MLP neurons of a small language model. Each row is named by its layer, matrix (up: input weights) and neuron, and shows model dimensions 16-207. Each number is 500 + 50 x the weight over its row's rms, rounded and kept within 0 to 999. Numbers have three digits each.
After each neuron's rows, "fires on" lists the tokens most often at its 100 highest values on Wikipedia text that the model never trained on. A number after a token or word is its count.

L2.up511:503539415507545491497440541467503571462473467484492572528525539432436489572453467588480520554488467508463480515479562527505433493518467482601501472505525457520537493460470539597388418412489554498534501544512544479562472513518465454568543513483497542548486481511460502475495517540472505451436437509512430529409539606436477453577489576497412410575527459456543426465573551519456433469533507454468585436572529529407520477450499496545474529592579594466546503485501579376514532419475472548487468487483513481397508452589547552496466551546446438443490489445448551533514465451484411616
fires on: "at" 93, "ord" 4

L4.up165:486467535500411519542495523502532505565564511474401507565458493458546436494502472502403496495446486439554489553491450481483510386455534450509375475440482533445574458529556538409523479639526455541510471521510433519531515472551488533625538428583556427485524448565445543580576497546544554585441457458464549476457476464547557502524539489465461476490535475457491420531405466471477465514532511489487447417476506524506427427512491541495531445476526487656576499592465553555580425500454518518473565523501476597572557468521494392479463480461439499445593430536538458522429496453555463494
fires on: "m" 19, " dire" 9, "chn" 8, "cl" 7, "P" 7, "ross" 5

L2.up701:477481408571455526530447475460541447554445543451460553446528490485544463465484467445382455466457560479541507430476448469529472483527494424531421482438514538434529541512486496475367483447505512576498450480465552514594488444528566539521585530553508536558634544643537528495505416527567514452432481408461443487484515592529485499547505437408533502525463414506490448501491566560439475451417557440506510508527567513453473455485481618476438470493512528474540548581522479591523471487521534481365525567529562556624515608490464470501544482597461457478509490519605520580498574436466507468
fires on: " ev" 32, "iver" 24, " ." 13, "#" 7, "my" 5

L2.up605:490484485510502528542458434511484553526525516488378519482491608499520523422471566578542547455459555421541501540513480472517450475467436531494563409504558503566487493439560458522636472457564539503498471458511517554435578475417596499610554495477589473478613547471518455479493560458445558513473491541556436534402463499530562513551394497414436612557451496554573498534466496441427445535480514462568512467420463470546409438585548482488560506523508438508533517565440551524587466535492463545464539491471576521477518520477554491505414531446446513492470438512596445460390519385559504479
fires on: "re" 41, "ro" 29, " de" 24, "rid" 6

L2.up282:542489530420568559464556508440565557514459462513508429555452435494421489483514537518527503521520485464447509543516474474524488499525504495537450553479587544509477563452483482364474512594466557522504587476546497380495566408475542426536591544473515482538521521515499470485443478417491492493429521470446620545430574551494499590538478464463477360514472518439511507514540489485478502491475540479498493513573533582573504547508486554493520572496462471543477567546440570437516414520504490616527504544499485501427473497489524555476469521445531522431508425401446438547540501503515558446
fires on: "ed" 82, "ag" 10, "amed" 4

L3.up292:495532478546496596531552566412542564510463441513449501498389504551539490508488486493498498498585517453492556518427488499492475540568409482495584534589551505454445492510509539548504475516498376435488495457580562497435534439583511583506453576588489548483577487600374395534465506404391496486483533437552587464567462499458454495485429461569513417480460500485506458499610450506535455612461494523617515341452560617554510466512489505506509467441435572514447567494472537466472437495516512458515527535568508486509379501486420543524480484563479429492524467459496472452550466550494451451
fires on: "ers" 65, "als" 6, "th" 6, " se" 5, " reg" 4

L2.up242:479464579524500458452526574421442422532510554508473576456508465474482521522614466554384588584421418635549557520547623485428510475600515481501527500480476437569559494472495601424485573520515477455486516482434579460545546533486498522552470490402488465504491560470510415412489569462486496499565603485483453517501480390534572524498478506496466564519359539466498489575497456487503487510575506459606441504456526508446418469514579514500482528566509489591376400485492489511510415538483503487496535534419477517466578542471499521505478436548536492435491520432556588472523486542443440563
fires on: " M" 75, "M" 18, "m" 7

L4.up50:388528573486485562537428610505495461462561434583498528515469556487495446516426494449512479432507523537508481514498570519550409567430450462400544471499515448463496505463424577426501506534530514534546415513495535563608416472417537476500555453522470460540506522530455485569498506534519488547511482443460531599509473440566432386496461512576506456539478512422467579464487534522434420525488492394488556469526531516515401533476576476460515543511515376671576472548482628540479550472449436570516463505519505485471469553533410535522395499418418387464568570516486537536503473508517501583
fires on: "p" 85

L3.up604:393550509518477610497505442564573615487505529544468457482567500461527554495527485586493555567478423513506584447547455452517431425515419422511443572530550457397507495501450579426485506503509553452448472463548444377482516561400587464594472479436531460535415459483520467470554507495511530468472513558546514462426451533510510580566424429519485501446467502504544484448418453465576532485495577530537444496617508576536466577497468490429507540573459421513527501491468505416522448524481586540522479633445453487505542558560502543467464556505478541470503435522440496591513445500498452534
fires on: "ly" 23, "ag" 19, "ely" 18, "ver" 9, "ilm" 8, " also" 7

L4.up792:482459564537432441552575452497518527473517480463491453496595491468429495457403513501576464519480424539447477497499604477445602546463502477552573489571570438439459486511423481448460492586444493497577542565498524492474586598491469474519559501565548414496539557483482495497570495421422624460568466513516501471425491460494582433595405589492518573556434563505396508515466514464519592509463517519526529558502514443430473474530478470501503510487479468585504517437557420521429462507468506413492567489475458466504606539479511500577473480517536530601452551521452508489537598459484515593
fires on: " M" 44, "ring" 11, "M" 9, "let" 8, "ouse" 5, "ff" 4

L4.up395:545490477445532521581559458483574512557469502492433518542497521511426396491525517480511542529474470545478531556547571471429552460438479474467530515478530419424488563479470451471487446534359499566491543494581565465503605450484490463530525558478518475553558483464557428568536435495422661464502544358488505481504541440438432499510563546510468501598507459504438494571524499515454538489474461534474456422420545414525453531559502542496432551519489532537619471508442588480533398370458524498504589514552435530477631496527609506427456501428577428439574449522570510481511537467576509471
fires on: " f" 47, " a" 11, " —" 11, " m" 10, " U" 9, " A" 5

L7.up799:504511558513447608485586529523494566487504471418515571560466543438487572574494536500541533480474564413565489498547499463568600470397457452442553438451526446471555521450488493470446571451504525506422425472501547515573433487491539491547484449576431501562442518482464563545464479445485506447524501458451538616508455492520425563393507495563449502445481476451415474451476387498599545490431476481505558510439501637519416495481505549612503501587469426566422575483583579490483475533549526501431459416465545439509441449518525505449465538530476445386475435513551498508571445509504512502
fires on: " as" 23, "ip" 9, " was" 9, " serv" 8, " is" 6, "b" 6

L2.up62:508559457463527538619389549515412378481461466484526491580447486504539602481467554449512368526521533523528564501552648525604498548503475424465463563550457538442585493505525425455489470433500628486553565488487472437501485553547543475486494528496400551471481555600523508474495526533521443530484402377457500501575442484584551520457525454589433581517454532499426560518565453483538532505454541487501562516430505491479453519525498472491535534485447477469464487445430505471546351526581558502492542537463518539458454543426480484494454459511508557463537518440473571510504517482502391519
fires on: "owever" 22, "ually" 20, "ular" 19, "ard" 11, "ous" 9, "ad" 4

L4.up108:421577601501404440549463443459485453491484525403477501478549470494531480477481552483578465540544410522484449539582537479478487502551522429520495568511506467492469428464543513520459445463493482537477428470556516578446488569459460470460557508568434464591443567488495504479486528385463521411589562522411508576474474520494535562598393518597493618492536467425492521481421467561490451477401461502530507634471490372534544414484536460556478542456500440587475459459488493479394551558469468472496495507510518457450565446444542533567467413565469543537417620515488567527529566550534482550
fires on: "ring" 21, "let" 21, "ke" 18, "ross" 7, " being" 5, "ren" 5

L4.up622:553440532510500503482508578473532500563516548488494532554509532391432478470483536552459526429462451486494530490550614478478456560415528484580529551546536462490526452457544543473504468430525520514508454525497456477491591418496517558563571571535489623503507482533410494486467472578520523478515435415572416532535480508630499576448512460444428367472514536419506408467491440502469379471482482544398530566523513519440555419580501465497501466439488508544524506550596566551488537388496484529482514514460511501401520566466579505540469508611540486401569454457507515497588517539478436439
fires on: "at" 40, " I" 37, " Russ" 9, " Europe" 5

L2.up602:420514509428439553580541478414519626492494431548517485518528492407479499566456499396513541566485534573571432438508407534590523511573531412445540465425474389526456498512527497430528528525507526530505509517458628587594538565507525515433478435524439520491537531605469427456408592507520458549443508483503446551499460453499504425550546437466548546625477532371492516482521501539555422509555578455492464519454492520493537571547514540494504456523493483519499484515508652438397428423462492477535567532536500430450503561483452535493491512488478516490557523404476418550543507440486501496
fires on: "p" 56, "pp" 17, " P" 16, " p" 11

L4.up718:667423488577501502500519512571497494557580362475521499523483620348385522411595497518529434550488547532440425510473497499535444420528518483457517456528499455476534560537484508524481409470517445448451532478526511499482458505491445557466516481465564569521540599436492425469434439421516585547434532489438493486531531501446587450553542566512519454450480395462495499533517481528536470517527488468514492548554543420504518518522417444454556463503502442543636537505476483457501526561490458559575610509540415435540572510542543529519473501498553526488522471469442359400528514539563567440
fires on: " v" 21, " l" 13, " by" 11, "," 9, " in" 8

L4.up616:562469469549491572506496445473468549548507533556483490495618488568534535449576481462388561533480449506446462486519577477428582516469463429559586425521451454429522507445530588427420594550526503489538492499537540499428435418442488419574519526505452476507505620510535517419482459506475561456445540388485542471550480515489488532444432561438510447543432465516447564529570557472517457548521507450512524569541468462548419482574553488554475439588523524490465398540481488448472415489352483435549525620546493446421580565507547504605441561448571426570570525489504521513484432466514494425
fires on: "m" 40, " m" 29, " U" 13, " M" 12

L7.up504:484587433551486505465517486517431422479463501480560468543535483540492490476561420485589501518544387523392466531468546454431500567485484372520521508477570559399474480620463439545486544545489481448440515464607574464502491536482478495536438498460515434438500479501530538549613493483496518451486493506495527517474508558436554613518495410512480441531498548600522541469457500575449522481449452431513482443530481476592455496441467449434558524423506557569434487482459507463522502538532486482399561567534527520508586584502403509504478449562527504391525508532519454525616468456608594411
fires on: " Th" 21, " wh" 12, "B" 11, " th" 10, "av" 7, " Wh" 7

L3.up73:430556453538548498504506502554544536504422558498553520540411465468489513519420517408504445498580569472495465508527558519497477433449593540511510412510554438478525553354357488534458527541554545497495480520463564491435540578476472472491494523469513561552493568572566449492531467556411515518454518386395528466512515487557516512622484490471502503515367484470404412446464511475439503521494571442558551528512522593513538440587514457494475492539418441482519486504537494604505478551547545565446382446506528393421549472479514585516487538476511478514458542537424541504515473570518508604
fires on: "at" 35, "che" 19, "out" 18, "istrict" 7, "ator" 6

L2.up887:467507481508543554483471468483483456545476584467436537486478467402529496473516503343475505493567508505556500492519569513542519446488557587552537516478518421493491527477509516456451427445536587521511458544532500478566526582464497480477482548493430527500485494520571511474475413476417457424566503451515441468451441563509542557471511403462480501508458514419501441514571547627487525575546455483470486557482506492466565510564500519451522436467488471504525475491558487692528329475547489484414447492535480469504534443482547413508429627528526456418381494496445540441483470511524535586
fires on: "at" 100

L4.up597:457439519544519550555464591434525523468464514495483494554441537446515446528469427474487602535492486397473424561480578523433571557549485488482482453406516439501533562486554520451518405492562442499416569510428512480532396550533431537594477539573432449422528535538478367539517438536487492452428587351529527523537580442455519492560565432587542447499503532424474386502498459555472482494514418483496567437460538528473527528479586480527505399476565470550516483566483575407546441557545422425521508520568492566591499514588405478536465546487535505489526582618469525489440501504517472560
fires on: "ers" 62, "embers" 12, " reg" 7, "erson" 4, " Reg" 4

L2.up236:560491472481586461488595574488435408436508473501545411567489545482529538458490475519570494535485603547471453479464444431528550396429515383491455468512548494575506535533456537442388475521473628402466499495527497492471405513472527481545469516511446485427510533583542493527484381586507511464472531434514520580480518491624536557537464508577456557521572519452523583509570597489536403509523487521489475437473476468484518524455508476492528453488444527587442437494470485546449469504573444506497506495549425509490475479461471557594401585540398519635470508405582520549515541478579403526
fires on: "art" 76, "ork" 9, "ad" 8

L4.up184:583514453538492504553461482456433529485517443468564472638592539439454441532481523453474479487457548487423484490501505380520469470444412393517515522486497468379577513491597488458484615568475667414538463574477501476547545467572551518569503425514480454536588418542442488450514505508495554542484455457494553480533501413470450545492575532492459456491415533445491525435506386470508466573507446493516456513451511542506528538518566564483497508546502461533482590485492539558554489447493603482456561454444514498522460453513452452507453502482440538505520550586454427583470499561483508465
fires on: "ip" 51, "em" 31, " and" 15

L4.up893:532519548477505535527566529519515496529552511578417444492537434529521452450390460557470512462548486455477459523475543485424560446478522517577489432490496396497531471481492545532474499479526456512592454430510519437488401504464479524615552525464519467542388424519471522623451374661410533440509525492477606556536442560570587482466463505568480486480485509560456467442440494522476594597441506471548467592493520461497482503533454455558504498509552546532558525455492447514509490506350484439494566550469567567439570513411465440556473523491520566491485447569463496456559474453613536520
fires on: " m" 26, " km" 10, " •" 8, " c" 7, " M" 7

L2.up323:576469516444422596513540555497476431523563432487523450571398498520546509483567590407540428519446571525497508598548465543531529452427580496554503515481483532517602530454416497457533531468448538547461455485601656452469474543459534449552501519515543506402568410554384532538505511429517507480512506412512399544474551488590492590485536498525585498529462577448501495457539516477428462497507507542361488532581499477427504519491475480504466439506531462551531472518457438501432441500484399553383489579526529508515511499593488456508450442437441540628480470483472460479461527489459587453
fires on: " off" 17, " cap" 13, "ron" 11, " up" 10, "ad" 10, "ut" 9

L7.up681:509511483471556483436538476501489500501411566442484421515494551594383505528555471515477479460481555509434476541602439514504552550465518541492519427511524573431409555560532450480494467587435582592564469487487475566509490554484424473458436481519496475490517467530500547524582487534510570500499439510533485573543429508565579510467467448456482436494495579501537473507537515597417446520454505374498483501512414564487429518476634544482492535496516648546459526552572559614574452465498401439482558485502507506526505519490454569511514489498434518398482523540481490491563480344546496506
fires on: " an" 41, "ut" 15, "h" 13, " Th" 13, " wh" 7

L7.up740:557525455492505487397511490507467471509350428461524466555514584477429482525614432473482528528511507534416504466485459500502490523518453425560475480537591586421484500541523478542566486486508548448538538562538588426576490550417431496468565522460526514555477547570378469539479416515504523417466453492474516523589565506460486578495462499507474423517470441572569467468467532512517458512478442501551539443519500391584501494494535469473525584480553477518429440539459547564462518534402474452581538451523607485578486561414459581581453575499455398492490464536486488550506511466499476597
fires on: " th" 32, " Th" 18, " Wh" 6, " second" 5, "h" 5, " wh" 4